config.yaml
n_kv_head: 3
activation: "swiglu"
norm_place: "pre"
init_std_o: 0.0
batch_tokens: 262144
seq_len: 512
MLP neurons of a small language model. Each row is named by its layer, matrix (gate and up: input weights; down: output weights) and neuron, and shows model dimensions 176-271. Each number is 128 + 32 x the weight over its row's rms, rounded and kept within 0 to 255. A neuron's up and down rows have the sign that makes its largest values positive.
After each neuron's rows, "raises" lists the tokens whose logits its output raises most directly, leaving later layers aside.

L16.gate1178 [186 169 100 129 108  82 131 120 117 129 151 143 104 105  78 164 134 120 129  98  72  81  76  79 146 115 147 134 120  91 158 137 123 145 125  89 108  86 156 123 160 170 103 119 164 155 121  94  57 101 109 193 130 104 111  89  99 112  77 137 128 144 125 117 165 105  98 136 150 149 106 109 119 142  61 144 130 107 107  58 126 141  90 120 114 103 125 154  96 122 150 127 141 120 135  73]
L16.up1178 [ 87  74 130 115 121 144  69 132  79 185  84 140 100 165 130 105 144 128 101 182  90 104 138 142 157 123 174 185 145 153 125 116 129 102  88 149 142  46 100 101 154 127 169 168 133 147 147  82 123 182 138 126  97 227 131 103 174 152 138 191 104 131 113 130 206  44 108 157 173 166 175 104  76 113 109 158 107 175  88 123 113 138 172 175 163 124 101 142 126 142  90 151 114 129 149 161]
L16.down1178 [123  99 128  75 152 153 114 140 124 127  86 165 120 114 153  43  98 108 142  96  68 141 144 128 141 143 146  81 159 152  40 128 110 139 199 167  79  85 121 106 151 108 182 185 148 108  96 156 149 196 131 105  44 168 118  93 112 146 130 116 137 116 135 102 139 115 134 111 160 125 157 190 124  93 127 151 168 143  98 144 148 120 102 133 153 142 125 143 131 110 103 155 141 123  74 104]
raises: " -", " =", " +", " –", "="

L16.gate1607 [ 77  64 144 183 103 106 111 137 152 153 179 132 127 123 155  88  48 158 145 118 140 152 100 124 146 128 174 151  96 118  60  42  84 155 178 184 132 173 134 131  98 141 198 124 117 134  87 158 122 133 176 121  75 173 118  83  99 119 126 184 160 130 133 158 116 148 104  98 145 127 130 128 191 104 167 101 152 138  83 141 113 162 161 128  94 159 108 118 151 170 170  72 155 147 105 105]
L16.up1607 [119 134 184 118 131 169  95 144 102 132 135 138  92  92 152  88 100 119 141 130  98 194 162 112  74  88 151 121  84  86 130 123  92 133 114 104 101 169 145  89 151 137 133 169 134 126  72 211 139 156 101 144  78 141 156 143 112 134 141 118 151 136 133  83  77 127 101 135 175  92  80 114 101 131  89 104 131  71 128 118  97 141 126  96  64 172 118 152 145 130 111  60 160  92 148 113]
L16.down1607 [118 129 126 143 113  75 146  93  82 169 142 139  82  85 128 180 132 113 141 117 143 123 140 102 153 157 134  63  29 173   0 104  74 115  70 154  88 197 106 126 120  82 240 161 109  99 101 102  54 134  95  87 123 146  99 100  54 165 141 159 126 118 138 121  95 133 108 144 104 139 150 122 183 140  69  72 217 117 119 169 118  91  99  81 162 132 141 108 148 103 114 203 143 171  91 118]
raises: "le", "le.", "le | ", "le (", "le,"

L16.gate978 [152 110 110  63  91  52  87  88 134 115 146 138  72 201 156 102  55 170 104 169  65 177 137 125  79 156 119 140 172 123 168  77 143 116 170 114 116 125 140 104 122 150 179 132 184 172  98  91 184 152 102 131 156 125 115 144 158  36  93  87  77 125 137 124 124 122 187 116 133 104 187 130 154 174 122 113 105 114 117 131 193  74 138 132 112 193 150 118 112 127 155 144 115 115 120  97]
L16.up978 [137 179 170 129  90 107 108 168 171 104  69 142 120 136 146 132 101  91 130 197 122 182 106 100 183 158 110 143 119  93 169 170 141 144  86 116  93 127 116 134 150 149  89 132 131 111  65 100 105 139 147 106 158 138 120 117 103 155  90 203 143 144 123 127 144 137 126 188 181 147 171 134 123 119 162 160 132 147 124 142 180 144 139 105 167 180 113 144 124 144 141 126  92 155  85 153]
L16.down978 [137 144 110 102 118 145 108 102 132  99 170 157 128 110 161 113 126 138 113 162 119 146  82 110 157 111  88 121 161 157 167 138 150 127  84  90 134 139 117 176 149 121 149 166 130  98 130 118 118 100 124 124 133 128  95 179 137 125 143 184  86 120 110 169 238 166 216 158 148 118 129 130 109 141 212  42 109 149 135 146 102  75 158  95 120 116 183 148 149 154 169 128  94 146  76 127]
raises: "res", "ens", "ers of the", "ers of", "ers"

L16.gate1438 [ 91 116 143 135 125 120 127 146  91 151 124  96  77 194  99 139 114 113  97  81  70  63 124 164 138 162 131 113 155 129  63 175 155 171  79 106  60  84 137  99 173 155 117 177 135  88 141 146  84 130 171  84 165 145  76 146  64 135 102 128 131 126 178 122 134 116  85 148 166 149 162  89  96 147 133  89  98 131 118 126 131 161 142 177 135  97 114 182 182 133  90 144 129 124 123 107]
L16.up1438 [146  73 129 159 115 144 128 158  47 129 118 185 128 187 128 135 120 150  97 102 117  54 107 171 133 142 134  98 125 122  81 106 114 148 122 159  40 127 130  93 144 128 105 164 103 154 161 144  64  75 139 108 122 144  89 138  65 135 117 106 145 111 171  96 103  83 112 105 163 117 142 114  94 126  98 123  56 107 124 106 164 104 130 153 125 158 119 195 182 121 119 131 130 147 102 132]
L16.down1438 [166  99 135 174  68 136 131 136 142 136 130 171 144 178 146 160  79 161 109 132 156 122 142 149 190 180 128  68 113 140 180  74 172 189 210 121 109 166 164 119  94  87 147 141 204 134 136 107 129 115 138 144 156 164 160 115  99 117 151 133 167 115 147 164  85 140 121 102 154 142 118 150 120 132  89  60 137 202 117  83 153  80  99 130 116 144 129 151 171 123 126 113 159 142 128 179]
raises: "a S", "a ", "a D", "a T", "a ("

L16.gate1156 [135 122 129 173 116 137 137 150  66 163 171 107 130 138  82 106 161 105 137  86  96 171 151 129 138 172  90 159 129  98 133 173 104 154 135 123  69 115 113 120 102 112 116 117  77 150 152 155  96 167 151  61  95 142 142 140  91 133 153 121 128 147 121  77 106 104 139 168 158  90  57 116 132 125 146 150 141 126 171 125 218 170 145 158  69 117 162  99 137  40 109 166 169 171 151 173]
L16.up1156 [171 120  95 124 156 144 214 108 165  81 166 117  83 123 134 210 109 132 101 151  91 139 157 176 124 167 119 137 121 102 153 120  95 146   0 193  97 190 131 125 126 158 149 140 130 118 141  54  83 125 115 106  54 126  94 134  80  99 168  92  95 151  75 135 159 148 121 139 106 111 194 131 113 117 110 158  76 124 161 150  86 134 125 114 120 119 130 165 151  62 123 109 152  78 111 106]
L16.down1156 [128 111 151 155 142 130 141 118 130 124  96 112  90 131  72 144 143 117 138 153 108 114 164 175 171 117  95 183 255 188 139  94 112 125  81  57 175 194 147 134 170 146 101  77 118 174 151 151 134 125  98  81 162 157 108 109  93 171 119  91 124 142 110 150  63 101 144  92 117 110 162 128 110 124 146 153 123 101 120 169 142  87 116 130  81 156 148 117 219 177 113 174 106  94 189 179]
raises: " left", " killed", " affected", " allowed to", " unable to"

L8.gate644 [171 133  91 193 167 156 167 140 133 160 108  65  97 165 145  98 124 143 126 132 104 181 146 163 116  73  89  68 101 132  79 122 125 133 160 119  81 127  95 140 158 138 121 162 126 144 134 111 133  89 155 167  74 149 140 105 119 117 122 118 126 128 114  90  97 147  92  98 112 126 140 163 115 121  91 120 151 119  71 159 144 168 108 129  93 209  99 124 141 148 109  41 122 146 108 189]
L8.up644 [122 137  98  99 128 155 149  70 126 158  95 151 135 163 103 113  54  99  86 134 153  63  97 154  54  86  85 166 170 109 106 148 123 136 182 131 131 129 146 155 153  51 125 124 130 117 110 181 150 184 130 169 126 104 120 161 160 124 101  94 105  88 129 129  72 135 142 101  84 143 156 121  79 134 118  99 118 136  62  72 126  99 119 153  91 169 116 124 118 160 165  73 154 146 139 102]
L8.down644 [ 88 144 137  95  95  78 153 187 172 194 113 170 121 139 115 132 134  84 125  70 118 134 125  91 115 112 117  87 146 128 104 189 143 106 209 138 113 175  92 138 141 114 129 175 144 144  84 157 151 122 132 132 125 166 161 164  96 126 158  93 107 101 149 151  67 126 106  99  97 173 194 155 187 136  88 140 148  92  39 119 117 132  97 212 119 130 174  84 154 100 137 141  89 134 124 136]
raises: "aries", "ary", "as", "aries.", "as,"

L16.gate1463 [127 128 111 183  98 102 143 117  55 163 120 142 108 121 114 126 128 128 102 182 115 116 127 114 119  96 108 162 104  66 176 129 140 105 126 187 165 112 204 176  71 122 145 104 149 150  53 188 145 170 131 132 107 138 132 143 143 104 157 116 127 186 169 133 164 149 109 139  81 155 157 131 165 125 128 181 117  86 138 110 184 135  61 117 196 101 131 169 116  93 173 122 131  99  90 158]
L16.up1463 [151  82  85 104  91 139 196  89  95 141 120 127 142  56 132 148  97 147 121 166 118 145 100 107 191 173  60 163 139 130 118 134  67 136 125 142 175 159 132 121 137 116 152  59  58 186 131  98 115 157 100 148 114  81 162 183 112 141 162 103  77 145  83 137  50 141 167 145 124 132 175 113 167 164 113 120 127 106 141 156 148 176 131 147 107 150  85 138 177 166 100 134 116 129  78 157]
L16.down1463 [111 111  83  77  66  71 150 220  57  85 167 101 152 129 117 151 110  81 151 112 121 136 148 101  84 111  68  87 151 120 125 152 237 147   0 145 110 111 118 108 158 116  96 132 183 154 149 177 155  63 135 139 111 145 120 139 154 101 107 182 106 166 149 142 114 169 152  96 117 121 151 118  77  77  54 169 125 151 137 162 126  70 102 160 165 115 148 147 110 133 137 133  95 156 141 108]
raises: "ates", "ating", "ate.", "ate", "ate and"

L8.gate616 [ 92 130  92 150 139 146 152 157 124 150 135 181  75 158 120 145 185 129 109 150 119 178 125 129 109 123 120 154 142 123 139 160 155 186  79 137 136 134 121 143  96 128 168 101 135 249 179 152 120 155 115  87 125  90 186 104 118 171 143 130 102 107 105 115  89 165 156 148 122 182 124  87 146 117 103 100  90 141 174 162 138 138  93 123 100 131 162 163 124  86 145 148  89 104  88 146]
L8.up616 [142 118 111  88 138 125 143 108 109 125 106 118 118 185 154 110 153  76 138 170  95 158 118 150 168 163  95 142 113  93 134 206 144 145 149 165 155  95  93 192 136 153 120 123 115 163 138 174 146 138  75 163 116 123 131 106 153 144 103 150 131 160 135  99  89 221 109 152 143 124 171  94 128  83 143 102  81 156  74 157  96 128  71 142  90 110 137  99  96 168 135 124 124 105 162 147]
L8.down616 [165 119 129 106 149 171  65 110 146 183 138 123 165 111 160  80 202 134 171 151 108 177 109 164  60 127 128 142 142 127 142 184 107 136  80 106  91 161  88 191 172 110 135 161 150 167  72 141 129 148 139 118 124 135 183 155  91 134  99 144 220  97 149 119 114 120 123 143 122 159 166 152 149  92 124 129 162 148 173 189 136 133 140 107 103 161 156 118  54  93 105 113 129  61 124 123]
raises: "ary", "atory", "urg", "aries", "ation and"

L16.gate1206 [105 151 155 147 128 150 123 142  80 171 137 191  79  71 150  80 141 129 149 162 101  79 133  51 151 167 113  93 186 139 146 111 119 115 163 146 150 170 139 144 166  91 182 112 111 112 144  92  94  78 135 156 136  87 135 164  94  73 111 128 110 143 153 110 138 154 134  93 118 133 123 139 112 176  69 124 147 139 135 135  98 143  60  99 132 131 188 127  88 166 125 113 111 108  65 132]
L16.up1206 [125  85 144 151 126  96  85  70 124 146  61 119 123 149 206 205 117  70 161 140  74 112 119 103 129 108 103 182 121 191 134 142 124 126  93 116 183 180 115  85 143 176 161 128 141 111 120 132  95 111 168 159  96 169  88 141 108 154 134 116  96 147 163 150 177 130 133 113 147 124 161 125 161 132 155 129 122 137 117 155 141 118 144 186  97 153 138 164 149 199 138 143 185 183 108 162]
L16.down1206 [117 124 144  90 110  90 128 122 126 213 149 130 149 140 133 149 176  68 129 121 139 135 144 102  75 109 142  92 141 161 168 106 122  95 218 148 136 216 164 135 120  81 156  71 109 177 119  88 160  88 128 147  64 112 121 149 109 144  91  79 143 125  97 146 174 109  98 148 174 146 143 137 105  81 176  91  99 167  66 130  99 121 185 134 116 127 147 107 140 144 135 151  95 109 179 128]
raises: "'", "\"", "s'", "ess", "PO"

L16.gate400 [127 195 143 174 126 156 162 119  44 131 136 135 134 132 110 139 167  74 146  97 145  64  86 131 134 110 115 218 111 135 149 156 136 130 107 157 161 146  92 153  88 103 153 195 130 178 110 174 145 112 165  95 142  84 123 117 156 122 109 106 135  88 142 138 133 107 172 161 120 117 120 110 154 162 115 104 133 125 140 138 107 149 153 116 111 119 146 129  85 139  99 141 149 119 131  91]
L16.up400 [ 80 151 113  95 107 147 125 113 168 107  92 142 194  83 123 124  93  55 130  80 124  76 109 110 159 123 125 146 114 210 176 126 162 104 113 154 158 118 120 184 170 135 122 130 163 171 177 127  82 178 154 161 167 163 186 122 173  90 156 128 105 103 128 114 117 181 118 136 136 167 126  97 143  77 120 131 114 181 163 141  75 168 111 171 160 156 111 164 132 106 151 179 191 140 131 128]
L16.down400 [149 130  94 152 141 144 168 157  97 137 140 122 130 133 120 152 125 113  93 131 117  65  81 119 128  60 118 194 193  85 205 129 141 137  57 204 144 169 130 156  85 108  86 141 162 125 137 120 143  87 157 125 150  97 141 111  83 108 172 117 107 100 154 198 110  98 124 127  94 109 148 104 111 152 107  94 121 149 163 174 111 118 167 155 143 142 189 116 191 172 134 106 140 119  97 114]
raises: " on her", " on the", " on the ", " upon the", " on his"